config.toml
n_layer = 9
d_model = 640
n_head = 10
n_kv_head = 10
head_dim = 64
d_mlp = 2560
vocab_size = 32768
activation = "tanh_gelu"
norm = "layernorm"
norm_place = "pre"
norm_eps = 1e-05
positions = "learned"
qk_norm = false
attn_scale = 0.125
bias = "all"
tie_embeddings = true
parallel_block = true
init = "uniform"
init_std_qkv = 0.0269
init_std_o = 0.00633
init_std_up = 0.0269
init_std_down = 0.00633
init_out_by_depth = true
optimizer = "muon_variant"
lr = 0.00519
lr_mult_down = 1.5
beta1 = 0.95
lr_head = 0.0033
grad_clip = 2.0
warmup_steps = 200
schedule = "wsd"
decay_fraction = 0.837
decay_shape = "linear"
final_lr_fraction = 0.05
batch_tokens = [32768, 65536, 98304]
seq_len = 512
doc_mask = false
train_tokens = 795200000
steps = 13032
dataset = "wikipedia_en"
MLP neurons of a small language model. Each row is named by its layer, matrix (up: input weights) and neuron, and shows model dimensions 64-159. Each number is 500 + 50 x the weight over its row's rms, rounded and kept within 0 to 999. Numbers have three digits each.
Before each neuron's rows, "fires after" lists the tokens most often just before its 100 highest values on Wikipedia text that the model never trained on.

fires after: " |", ":", ";", " than"
L4.up2265:493513542415498426502411442528467474485591571544527554502532528499512425529538591514470464460467488505558518493464493468385600492607510419464529520456544521512537515504535441498495447561532459462542484547421547471433422579515496499428567577520451564588570493543499515518454448516471519538

fires after: " of", " in"
L4.up2520:420489476409518379503592434478428538463547421439433499583404404436465465459520560507453509483495433480454513572501521533528471521509511561415479513622471513546519521506522480497533529439500592446486506461484443522486517417491499524532477475581551480555505559507534436474548451553536492479

fires after: " a", " the", "-", "0", " The", " an"
L4.up1232:448482440541508532493498556514384501490589476598426520477390579542442511525497517445514518519509472441523496504514553538530460499564414461580450485524514528523548441542520525555553515527476548580494544396512506530515510540405447463442651514585426436502507554525464473396504513559506454502

fires after: "0", "5", "8", "3", "9", "6"
L4.up292:417500566502542540534543562543544513530560450576494487530448446427502582542434487427469453504424475490582437479425529546390442457551536558514514469535509533494533433543486533451583440495534314579522530498523472437479413463509424496516481489537425506604490484501565488535498543496506522692

fires after: " |", "0", " M", " ", ".", " U"
L4.up614:524573540553514479540496481502444534537530604437454473581530549507478497511432586509497454474473551570452556562428534512517498597493472501534511542514504466547505598514469516439523445544508552464454592389518481591494538453453653521429443525648521460534519482462445449533474479494518506570

fires after: "1", "0", "9", "A", "H", "S"
L4.up2400:463511599436382478469466541486536488536489489483483535504554502578539538566492536501486493537450426482539482545406462496452486461477428420527551488459580428473478501560511448471472473463453510479460496493450453502549453486488426562567464511503438439481435498573535507543445569539441460528

fires after: " the", " on", "1", " his"
L4.up272:510510505458489487558507450444532483534546598539413421495531412492526520471441489524459502525539484523565568494450492482422482473459469466514480571469497495567489589426539463420429534469468519467485548531557460426509443438522451532442459456480423502496514478469467523520524506556451496513

fires after: " a", " =", " is", " an", " was", "\n"
L4.up2292:482500505468417577574501475417417488522457490612568510494518553487501512514473563443568587535504607440561492468582554505549454520549467424545484521442453452419517509427463455465469479557662493508493483436517521576498553485461446462453580555531515502557447479473537482561456604521424490422

fires after: " was", " were", " are", " be", " is", " not"
L4.up2495:491480569518555464519479423533511512524572547581578431503515455540472522595600508405499499478492541480514577418544621524476446487420423396491488392512502474410475439435444464581450609476494481413492461461490538441476548531486399484616516449513512405529508450461547470412557575461514449557

fires after: " of", "On", " on", " in", "In", " On"
L4.up662:457521507438552568428531481484445502410487573472522470491431456411441515520534451516496442554542429575465526589425493556437484482532452570551475534471561546482477484559457496553522564424513482484520458478547503536518486511521544482510511539542454475412656502512595509453460558576517535560

fires after: " the", "\n", " of", "2", " ", " his"
L4.up1425:520473478433513491558478488466468458522539466460479563447503474465432538439549555470459593541594449512569492406465507492582447477468535453469477573528531493470431486580494415541505463440519589546551517455476495453454481447495452517496461427530528607451545538543542473540379525536455485646

fires after: " |", " ", " Party", " Title", " Rank"
L4.up2032:522490492561464512546505496535543480528491526456455499466545559571472560536448507513545371431442511592518476528461418490460545542553357410559448556459503444509500562513414489531548567509579494501498527505430502536556510440459537442495429501489440491429513523383565454441473500384380526494

fires after: " on", "On", " On", " the"
L4.up1370:582456512442524529555451418488516461399524490520607391527480566478475460505496511573456488512538496443475528474540558544452521478528419526398470486473450508447520533445496538474542511473520580497510478517514554369488541482410570529412470526574384557511591602542530524411511470531597505557

fires after: " |", " ", "1"
L4.up86:563588538478521516522503429471503541527613569609459488520439542474510605487511482483504495535529420581498484472449494472459520517408400441474552508518515469387492483537524584419486541520512492490522592574447510456487457410569469514555495481483468512548475590439553490582428541448488526592

fires after: "1", "9", "8", "7", "\n"
L4.up891:502555582432481468449520434459576431547459416395368577490472463505461493526507526561531494517516444501522520518479472573548452485498514405527501470519502542413500484568497447427604501484568480467528376553519428450537595491565491524517506534502472505511590428508469441493516559490541376486

fires after: ",", " (−", " (", "1", "2"
L4.up1186:450527586446472463494589507480467457483488492489550544526510455417549512449510525405502453520461473504364505596519478406429445501361524441458534564446482356502426522486557445448392522541518501449427484544528572543480453507548531498470553567521490526554543511586505507489502523473490406478

fires after: "-", " (", " in", " was"
L4.up479:483502537501531529566470469487492621416461467494456516537548498531457449483488439495418547487617472495481474557544436461420423458460537500509478483462450459469506593468544418553490454485491420412434539572535417561481527425473487516494489502489462498543447430469529513582483453539418495467

fires after: " (", "-", "in", " who", " co"
L4.up1750:481559509556519461478440512466499550439501474476524513495503549457484466578559586510417432506577455465593523457515498467576486419551448513480503462495434507517484532443513432496452469488486494547503524561391469419488443434602458521484458522546452546470419515481550499545571575537424417433

fires after: "1", " (", " the", " of"
L4.up65:413579489528536461459532465450484526589526424409467527584553419444504473517559572423409410556522465522471439474435429520551523456484497552461531495560512393488541526480567500482506509480547523478427485513513542475564483457587527450515498445524495522432513496642512436482403465537414474493

fires after: "1", "0", " the", "N", "2"
L4.up2353:549432469457402480500505585463423493429475589460530591493449371512448584552568482494525461525542514502513448458426543466473590441604566437488518561416388456416465515454452560551593510449427561537592461457572494464541499495534486399473510515509523482505526490513446446581512610484511506431

fires after: "0", ",", "2", "5", "8", "6"
L4.up1453:549515430544556502483586528489476475417460508507524557474460424474458467492440499470461445492502523514575470522474487476510531492553513425554523494409440514546543444537422494487471521518556564460517602488480561532444588499597389449452576419577514469503495560411440466567503468485370452497